From a checkpoint of a small transformer trained on Wikipedia: attention and MLP in parallel.
MLP neurons of a small language model. Each row is named by its layer, matrix (up: input weights) and neuron, and shows model dimensions 16-111. Each number is 128 + 32 x the weight over its row's rms, rounded and kept within 0 to 255.
A block is one neuron, or neurons of one layer that tend to fire together. Before each block is what it responds to, as a language model described it from the Wikipedia text at the highest values.

Paragraph-break before new section
L2.up121 [103 186 146 109 116 126  82 123 140 114  72 149 138 115 138  90 134 115 145 166 139 111 134 109 155 111 105  89 148 134  64 147 158  86 143 137 168 125 154 123 146  92 125 195 142 147 185 147 136 176 107  80 116 114 126 144 152 185 109 168 104  73  90 118 146 105 106 164 117 125 137 114 168 120 151 105 148 127  50 131 144 180  69 126 156  98 112 161 103 103 134 163  78 147  84  66]
L2.up451 [142 163 117 100 100 115 105 109 122 114  74 175 148 121 150  72 114 159 139 148 164  72 155 100 127 175 182  50 121 123 164 150 153 151  85 131 198 150 174 116 116 114 149 173 113 143 160 126 133 153 120 125  63 186 114 123 152 154 136 110  82  72 118 127  71  87 152 185 129 109 100 113 150 101 150 122 159 121  65 120 143 177 119  45 174 109 101 111 151 141  66 154  88 136  89 103]

Early word-piece continuations
L6.up64 [ 90 187 109 196 111 160 119  95 146  90 128 150 149 107 164 132 136 102 181 109 115 153 137 119 108  80 123 109 104 200  81 143 108 120  80 148 110 153 172  69 139 102 112 158 174 155  93  98 115 150 149  94 129 158 163 132 146 128 137 145 152  81 153 167  83 120 159 154 111  81 144 143  35 102 131 138 198 143  99 147 147 108 104 101 106 141 138  70 144 125 151 112 128 129 140 130]
L6.up112 [108 141  86 128 176  90 113 123 119 110 127 162 192 196 175  71 123 116 192 102 110 145 129 107 122 109 141 137 210 173 100 122  85 121  90 151 140 130 126 186 156 119 100 122 131 105 145 162 143 122 127 124 178 124 115 167 142 106 145 106  84 159 164 148 118 125 165 148  72 145  92 118 127 132 108 192 149 140 123  79 186 156  96  41 134 171 127 151 179 144 101  78 147  87  92 152]
L6.up195 [149 189 201 184 135 102  92  85 121  58  97 114 160 159 151  95 166 121 174 158 124 171 138  75 197 106 165 125 181 182  85 178 159  89 108 120  89 109 147 150 125 148  73 136 178 198 112 132 184  82 149  76 124  98 110 149 165  61 113 139 136 128 132 137 156 146 147 108  92 116 103 114 100  60 137 120 114 134 109 136 126 177 138 114 122  99 123 100 102 123 142  80 117 113 128 123]
L6.up432 [129 132 114 130 112 117 128 124 152 139 126  94 159  98 153 184 106 166 182 183 149  77 152  40  75  44  96 156 126 169 103 134 124 152 152 121  94 117 177 151 168  93 113 109 134 114  97 138 154 144  79  99 116 156  98 149 119  96 135 170 147  66 133 133  88 155 180 142 112 124  81 145  82 151 187 122 169 130 112 142 146  96 130 113 128 162 125 125 160 154 140 100 134  47  96 163]
L6.up507 [122 112 116 135 122 116  84 177 186  98 111 135 128 102 190 154 125 145 175 190 117 116 124  29  94  52 129 139 148 143 168 163 154 115  95 136 123 115 134 165 168 118  57 102 118 117 180 137 124 148  90 117  87 171 128  91 123 149 162  92 124 129 124 157 101 148 136 124 127 163 139 131  96 167 214  73 182 138  69  90 127 170 170 148 145 143 131 162  96 103 157 109 116 181  87 104]
L6.up678 [ 88 136 111 132 104 111  99 117 114 139 142 160 159 120 134 125 129 136 188 112  99  89 129  96 138  82 147  59 198 164  80 108 139  80 116 112  86 178 186 109 137  75  79 121 158 150 111 125 116 156 117 102 130 109 131 147 162 118 147 141  17 111 126 121  82 161 132 100 130 103 105 134  48 140 138 132 163 128 163 136  91 148 140  74 131 144  93 169 127  97 130 109 112  83 117 188]
L6.up862 [112 108 107 127 129  83  86 168 150 158 167 176 129 148 134  64  53  85 128 179 121  98 178  93 140 157 126  91 186 164 107 201 119  98  61 100  95 108 183 178 171  89  90  93 211 172 117 118 120 155 109 157 149 100  95 112 124 140 146 113  99 162 134 115 106 113 189 177 105 171 124 145 161 114 183 150  93 207 126 131 136 143 127  86 141  68  95 111 132 115 114  67 126 106 139  72]
L6.up898 [124 149 136 138 131  55 118  69 188  92 171 127 108  88 111  84 121 186  86 140 104 110 110 112 134 157 103 147 128 155  82 137 127 115 115 130 150 147 155 117 186  85  88 157 133 162 111 116 135 138 152  74 105 175  97 128 164 141 154 108  96 134 141 158 128  78 116 127 124 102  56 139  74 146 149 102 156 152 120  80 143 172 113  96 109 156 130 128 165 172 164  88  92  73 111 141]

Year start in dates
L3.up543 [112 157 110  71 134 124 122  43 138 106 146 121 149  94 130  58 139 149 146 118 126 155 157  70 160  76 137 118 166 157 110 111  96 142 109 176 118 106 162 107 183 152 163 108 122 150 128 116 145 163 140  10 170 131 122 127 130  82  82 107 146 139 176 140 139 129 102 137 141 176 119 130  64 109 123 195 137  87 106 115 100 157 153 138 134  49  86 138 124 103 142 103  88 145  60 155]
L3.up652 [ 82 124 155 153  84 103 118  88 108  87 159 124 123 105 112 197 164 173 120 179  96 155 104  89 179 153 109  95  99 145 139 134 152 139 149 135 136 172 126 119 174  49  70 151 119 115 137 181 158 135 135  97 128  95  89  99 150 123 108  91 120 163 143 148 133 156 116  99 103 156 127  88 128 122 108 132 172  98  60 133 134 105 115 148 117 195 129  82 139 161 122  90  78  80 119 185]
L3.up858 [ 95 152 120 139 121  94  82 126 161 126 118 192 122 172 176  62 172 134 141 162  94 172 152 143 129  54 117 139 141 140 115 137 115 126 107  89 113 159 112 129 179  63 114 194 106 127 138 132 173 158 170  66  56 112 126 146  80 117 111 151 130 112 137 176 155 158 122 154 126 177  95 103 122 168 100 140 143 139 127 140 121 121  81  56 127 115 114 121 132 171 144 107 125 124  74 125]
L3.up873 [140 178 141  98 112 144 184 147  92  62 129 143 127 152 150 116 130 160 178 131  89 146 151 152 162 145 141 116 189 123 161 128  91 113  67 110 117 161 130 103 168 156 113 128 132 169 158 133 107 111 156  61  89 103 151 139 158  57 134 143 151  66 172  83  90 165 123 160 114  93  82  72  85 155 163 150 143 121 113 114 124 141 108 161 175 121  72 148 134 170  92 129  74 148 100 108]

Paragraph and section boundaries
L6.up68 [ 73 183 139 127  98 134  87 113 165  92 159 172 137 119 104  84 142 140 148 181 111  87 139 143 104 104 109  90 128 188 164 180 115 102  74 106 137 120 143 183 180 151  67  83 154 126 153 130 131  77 140 116  86 121 113 113 138 132  75 177  65 143 184 108 150 107 192 138 120 167 145 127  68 112 115  89  98 112 127 135 119 134 114 147 138 202 150 131 216 100  92 161 150 136 137  61]
L6.up206 [110 112 118  75  79 174 116 106 175 136 159 192 166 121 113  86 107 140 201 130 114 132 212 161 187 137 117  80 127 136 196 149 114  60 149 187 178 151 109 111 131 151  73 143 134 165 151 119 161 106 163 143  99 145 138 107 143 125 110 186 173 120  88 128 136  71 134 106  93 109 119  66 119 101 133 144 141 109  80 129 170 148 113 138 117 130 155 123 108 129  96 144  82 154  92 115]
L6.up272 [ 96 174 150 114 126 148 133  98 125 113 105 169 174  64 141 102 112 147 166 181 138 104 216 128 156 128 128 144  97 144 104 182 134 113 144 125 130 141 124 110 165 113  94 107 102 114 137 184 155  87 108 101 193 130 129 124 170  91  86 100  94  30 123  99 109 105 164 138 140 121 164  95 106 135 123 151 123 200 138 176 200 140  64 122 122 167 150 149 135  97 125 141  73 142 142 167]
L6.up309 [103 158 141 119  96 121 150 128 185 120 129 199 190 136 144  82  77 161 131 157 155 100 167 142 148 109 150  84 151 158 110 183 132  97 147 108 151  93  96 151 136  88  96 188 137 125 119 152 227 111 130  95 106 115 127 116 144 102 140 166 128  97 101 124 112  50 121 133 126 135 115  85  72 105 118 122 115 172 122 168 144 120  90 154 108 144 132  84 112  93  96 176 100 176 104  98]
L6.up401 [103 144 147 124  92 142 107  62 183 142 126 204 178 133 126 101  64 133 140 165 142 132 150 114 148  94 127 107 123 154 139 187 151  87 143 124 174 133  80 119 145 109  69 163 128 130 121 135 221  99 168 105  77 126 174 143 135 134 151 150 153 142 104  88  88  85 146 116 111 133 144  70  67 125 109 144 112 163 135 170 148 138 125 147 100 144 143 130 117 106 118 104  78 140 109  87]
L6.up688 [103 121 161 121  68 118 135  85 188 156 153 177 178 136 139  65  62 135 132 152 112 127 182 142 184 136 159  88 134 157 144 164 146 127 166 133 179 116 116 145 167 102  96 137 164 148 130 150 168 109 131  88  98 131 157 120 182 113 139 150 132  50 116 114  61  78 132  88 136 158 139 103  74 142 168 106 122 125 123 174 159 146 119 128 108 130 111  95  99 123  97 152  92 167 112 109]
L6.up839 [108 104 157  81  60 145 123 166 151  78  78 126 135 160 100  75  71 100 177 151 127 109 141 166 136  49 143 103 130 156  70 170 134 146 123  96 218 115 115 142 147  84  99  99 155 130  61 159 142  39 110 143 114 172 128  96 137 131 100 205  53 157 113 178 105 118 168 129 123 149 144  91  67 137 165 116 157 116 105 147 167 147 129 162 139 206  93 127 108 124  93 118 146 106  87 160]
L6.up869 [111 187 147 151  77 118 124 124 158  82 148 153 203 213 118 115 141 121 146 128 177 155 159 120 112 104 124  89  95 155 158 181 137 117 157  83 109 133 127 135 126 130  98 196 132 144 161 147 178 131 104  68  97  92 108 147 160  72 143 138  99 110 138 138 141  76 121 151 121  93 151  57  55 104 105 125 101 164 128 169 130 144 145 185 143 180 149 150 117 128  58 162 110 159 113 132]

Leading digit 1
L2.up537 [107 156 144 130 119 143 141 128 129 103 149 147 143 100 131 151 152 144 195  99 109 137 221 133 118 125 168  67 108 115 147 128 146 140 135 149 159 121 159 137 137 122  66 117 164 119  90 183 137 151 106  67 135 130 102  63 202 107 108 156 118 113 137 124  53  87 146 147 113 142 103  95  38 134 131 128 145 130  83 147 161  94 148 146 107 134 200 113 115 185 192 120 113  88 154  95]
L2.up808 [117  92 115 153 112 157 121 116 125  82 131 130 123  94 116 132 129 184 176 103 111 139 211 122 136 117 145  85 172 113 144 159 128  98 128 131 122 117 175 171 152 126  65 123  91 172 125 150 157 130 127  65 142 126 124 102 203  82  91 130  90 134 138 120 135 132 146 112 136 169 136  76  57 185 173 133 243 141  22 173 122 104 125 163 109 194 127 126 121 183 151  76 130 153 111 152]